config = dict(
    n_layer=11,
    norm='layernorm',
    norm_place='pre',
    parallel_block=False,
    init_std_up=0.0276,
    init_std_down=0.00295,
    lr=0.000448,
    beta1=0.9,
    lr_head=0.00904,
    warmup_steps=492,
    schedule='wsd',
    decay_fraction=0.353,
    decay_shape='linear',
    batch_tokens=65536,
)
MLP neurons of a small language model. Each row is named by its layer, matrix (down: output weights) and neuron, and shows model dimensions 176-239. Each number is 50 + 12 x the weight over its row's rms, rounded and kept within 0 to 99.
A block is one neuron, or neurons of one layer that tend to fire together. After each block is what it responds to, as a language model described it from the Wikipedia text at the highest values.

L3.down58:42 29 53 54 66 49 48 38 51 44 57 60 50 44 47 50 40 36 39 52 50 50 57 77 40 40 45 33 57 41 54 46 65 53 36 52 49 56 52 46 56 50 18 77 39 44 23 37 49 56 37 55 61 52 53 31 30 47 47 44 52 62 44 68
L3.down164:35 57 57 69 55 60 45 45 57 56 34 46 47 38 60 48 42 32 67 61 52 61 43 38 71 57 36 54 74 49 40 20 52 42 66 44 44 58 48 57 29 60 63 39 63 74 56 33 37 46 65 38 52 44 44 68 19 56 43 51 55 48 70 44
L3.down209:45 75 38 41 46 63 42 45 47 23 56 52 63 49 56 42 41 30 65 76 34 41 48 36 50 38 45 33 81 63 40 78 47 33 50 53 53 27 51 55 65 79 55 73 66 46 42 51 46 47 78 44 53 42 58 67 46 55 51 55 67 67 65 40
L3.down437:59 58 45 56 46 34 37 59 45 34 51 46 49 33 22 50 55 54 54 56 51 74 35 53 53 49 57 44 54 57 62 53 35 65 37 51 33 33 45 55 35 33 43 43 55 55 54 46 45 56 33 44 53 43 62 47 66 57 75 56 53 55 57 41
L3.down501:12 44 47 65 44 28 60 68 55 44 39 49 31 46 55 61 16 52 52 40 62 54 66 59 55 65 53 37 65 45 32 52 58 58 53 57 27 49 48 57 53 43 59 47 38 32 54 61 53 64 51 71 69 35 70 63 62 28 58 81 69 37 46 42
L3.down532:51 49 42 40 52 44 46 48 47 73 62 41 44 39 40 64 50 49 51 75 43 46 51 63 66 65 41 62 54 44 32 43 45 42 70 47 46 52 40 67 50 57 69 63 64 73 43 60 63 34 59 51 38 42 50 25 56 62 49 42 44 53 67 59
L3.down835:34 48 51 34 64 53 38 45 40 48 54 40 51 53 66 53 40 37 70 48 64 62 28 40 37 51 52 60 70 67 67 41 55 53 68 65 45 51 53 41 44 62 71 61 55 67 56 20 55 40 67 50 53 48 43 64 52 64 54 71 44 38 44 67
L3.down1000:47 57 36 45 46 65 82 61 58 45 35 64 43 39 53 32 51 47 69 39 56 42 44 52 50 67 59 29 69 22 31 52 56 52 69 37 41 56 28 53 67 45 48 58 53 61 57 46 60 66 56 55 48 36 60 52 57 58 44 49 57 66 55 71
Responds to: Word-second fragments and "at"

L4.down366:26 61 51 58 49 48 51 28 22 33 54 42 45 52 49 61 73 52 55 47 47 50 43 60 76 63 60 66 65 43 51 53 41 47 71 38 43 50 62 37 22 40 27 73 51 32 64 71 41 29 42 55 54 62 58 41 48 52 57 56 44 48 33 25
L4.down435:48 69 58 46 54 48 53 48 54 45 54 64 38 46 53 35 56 65 49 47 44 25 44 50 61 61 48 39 66 43 52 57 50 44 46 53 50 42 45 41 06 57 55 47 57 51 99 59 57 43 53 67 41 46 43 43 56 46 43 42 51 51 49 50
L4.down482:38 49 63 35 37 31 73 53 51 54 57 52 39 54 44 36 55 43 46 39 53 37 36 59 46 40 69 55 51 49 40 58 60 56 62 55 57 53 37 62 54 43 58 58 25 53 50 56 59 40 64 44 58 41 39 63 57 31 49 38 31 35 61 73
L4.down725:58 58 38 71 51 42 62 30 54 43 72 30 36 46 49 47 50 73 55 29 32 55 59 51 62 40 40 37 46 53 51 50 67 62 57 33 34 44 63 31 62 49 44 51 41 55 67 46 76 33 33 34 44 29 40 48 71 41 55 48 31 55 35 56
L4.down728:46 47 66 35 54 50 68 56 57 51 59 64 60 42 53 44 57 52 56 37 52 53 32 42 52 44 28 36 61 39 68 43 44 49 67 44 35 55 64 49 51 35 35 51 49 72 76 57 58 59 70 65 51 50 49 61 58 55 65 43 51 37 46 63
L4.down860:50 60 66 40 16 53 52 50 62 40 41 49 48 51 68 50 71 62 48 57 55 58 33 66 47 47 55 58 44 39 36 42 53 64 54 31 51 75 59 38 44 56 55 54 44 66 63 50 56 62 61 40 34 43 58 47 47 60 39 41 21 52 32 64
L4.down1009:48 43 61 62 39 64 65 37 57 54 62 50 53 44 53 59 52 16 62 37 36 29 41 48 41 49 40 55 33 35 28 47 47 58 53 69 33 54 80 35 29 55 48 81 40 44 76 46 63 50 55 58 53 65 45 44 60 56 52 51 63 50 38 23
L4.down1018:36 69 43 39 66 70 33 31 43 51 52 45 19 38 66 69 49 59 60 66 43 60 44 48 48 41 65 33 41 47 46 71 53 53 42 74 48 59 74 53 64 56 57 52 32 46 64 46 34 50 45 72 44 29 55 69 31 58 51 39 30 46 42 42
Responds to: Word-completing suffix pieces

L5.down355:56 44 45 47 31 54 40 60 62 66 46 63 45 50 54 43 49 42 36 34 69 31 53 48 72 57 59 53 41 26 73 37 40 59 25 30 49 56 53 34 74 12 42 40 37 54 81 36 52 50 48 57 68 28 33 48 46 23 48 45 41 54 61 58
Responds to: Preposition after event verbs

L4.down211:61 40 54 53 31 45 58 66 52 49 56 56 34 58 52 53 56 46 45 41 63 38 64 42 56 70 54 52 41 67 43 49 66 35 46 53 36 47 62 48 34 32 58 42 48 51 60 67 43 52 49 65 53 53 28 24 43 47 44 61 40 68 64 52
L4.down277:42 58 63 46 53 47 50 44 65 56 50 53 60 32 48 60 33 57 35 56 54 55 34 73 54 45 54 37 74 63 46 54 57 43 58 57 45 50 27 59 54 55 49 56 69 40 70 51 46 62 64 57 58 67 57 46 62 44 48 53 38 31 40 43
L4.down471:49 49 51 52 59 56 59 65 56 37 57 46 44 52 47 58 42 55 50 36 48 34 48 41 60 48 67 43 46 46 53 43 42 67 43 50 42 55 50 59 44 31 43 67 28 41 76 82 49 48 33 36 70 48 46 48 41 40 48 48 40 68 46 43
L4.down631:46 50 51 46 40 54 35 44 44 53 70 56 34 45 37 52 60 56 33 46 65 44 41 34 52 44 66 68 50 50 44 69 54 39 50 63 27 55 51 41 32 43 43 60 45 28 65 64 55 56 62 55 51 30 59 52 58 28 39 55 33 56 36 52
L4.down707:51 42 56 56 51 46 54 62 74 33 54 54 54 58 61 26 51 60 46 64 61 24 50 63 29 30 33 48 40 42 60 43 62 68 45 76 56 53 47 48 22 43 36 44 40 63 88 43 46 43 49 38 46 48 52 51 38 55 40 56 46 43 51 41
L4.down795:48 64 61 61 38 40 67 48 35 47 40 35 68 39 52 41 56 41 74 52 72 47 62 40 68 55 63 44 60 48 55 52 44 48 41 47 43 69 57 41 33 38 49 66 40 51 83 37 56 57 32 65 51 57 58 40 62 55 50 51 40 48 50 59
L4.down871:49 67 45 60 68 34 54 50 43 55 40 51 43 37 29 62 67 49 66 44 60 49 59 60 43 64 52 54 31 41 33 38 41 50 63 68 60 51 51 67 37 63 42 68 52 58 66 55 42 62 58 46 43 34 56 50 50 45 64 42 49 43 47 59
L4.down1001:41 52 54 63 46 57 29 23 47 62 37 56 59 45 56 45 33 43 50 61 59 44 41 66 40 65 28 61 07 36 51 61 74 56 55 46 48 58 61 48 42 63 63 55 42 41 60 48 59 57 32 28 49 37 68 68 25 42 37 51 36 70 62 58
Responds to: Vowel piece after initial consonant

L3.down25:54 56 59 61 64 47 61 46 74 28 49 47 23 53 49 33 45 61 43 59 56 69 32 53 45 41 58 55 47 14 34 54 57 55 58 45 24 56 46 39 51 53 48 56 47 48 38 52 45 61 67 45 36 44 61 37 77 64 57 40 40 50 45 56
L3.down155:53 52 58 42 41 50 23 44 52 43 59 49 46 51 71 58 45 66 50 45 58 43 61 48 55 45 73 57 65 36 51 43 60 27 66 40 53 36 47 58 30 41 48 41 61 31 32 62 43 20 31 37 70 32 61 82 47 49 43 69 66 49 61 57
L3.down193:59 42 47 38 48 51 42 40 80 60 67 53 44 44 54 41 67 64 50 53 46 56 41 56 43 41 44 65 39 48 51 52 48 61 53 66 59 60 53 50 81 40 57 46 40 28 36 69 70 66 50 78 41 38 54 74 38 60 45 47 47 42 47 34
L3.down303:41 57 61 40 53 50 63 32 63 43 39 53 57 32 57 56 56 47 51 61 49 75 48 49 46 45 55 71 48 31 51 43 56 61 45 62 48 61 51 46 59 26 37 53 24 59 44 57 52 33 44 41 32 40 34 20 57 34 51 28 76 58 48 69
L3.down854:48 61 46 51 74 67 56 58 39 47 36 40 52 50 58 42 46 54 49 65 60 37 78 42 50 53 50 63 64 48 51 54 46 35 40 49 66 53 56 40 45 45 50 41 71 38 71 33 57 51 35 43 55 56 55 53 44 40 52 78 57 27 36 44
L3.down881:61 50 68 38 47 38 67 35 35 51 54 58 32 46 58 50 39 54 26 48 58 49 78 67 43 32 55 33 46 64 27 44 61 28 52 37 55 46 53 67 48 52 47 38 37 44 62 44 72 47 51 68 45 38 58 29 35 61 46 47 42 71 67 39
L3.down922:75 60 59 29 42 20 57 50 45 53 71 52 29 53 53 54 59 52 49 47 48 44 39 48 63 32 60 57 47 47 36 39 38 30 40 38 44 62 67 59 58 44 48 64 35 65 46 58 62 54 52 62 64 29 42 51 52 13 58 57 53 48 48 75
L3.down982:47 62 64 62 62 45 50 72 58 63 41 21 33 49 42 47 35 40 61 54 58 63 48 58 57 36 72 30 72 29 54 52 48 40 48 19 66 64 35 82 59 41 36 78 49 40 41 63 69 38 55 50 50 47 55 49 68 48 56 39 45 57 36 70
Responds to: Nationality/place name endings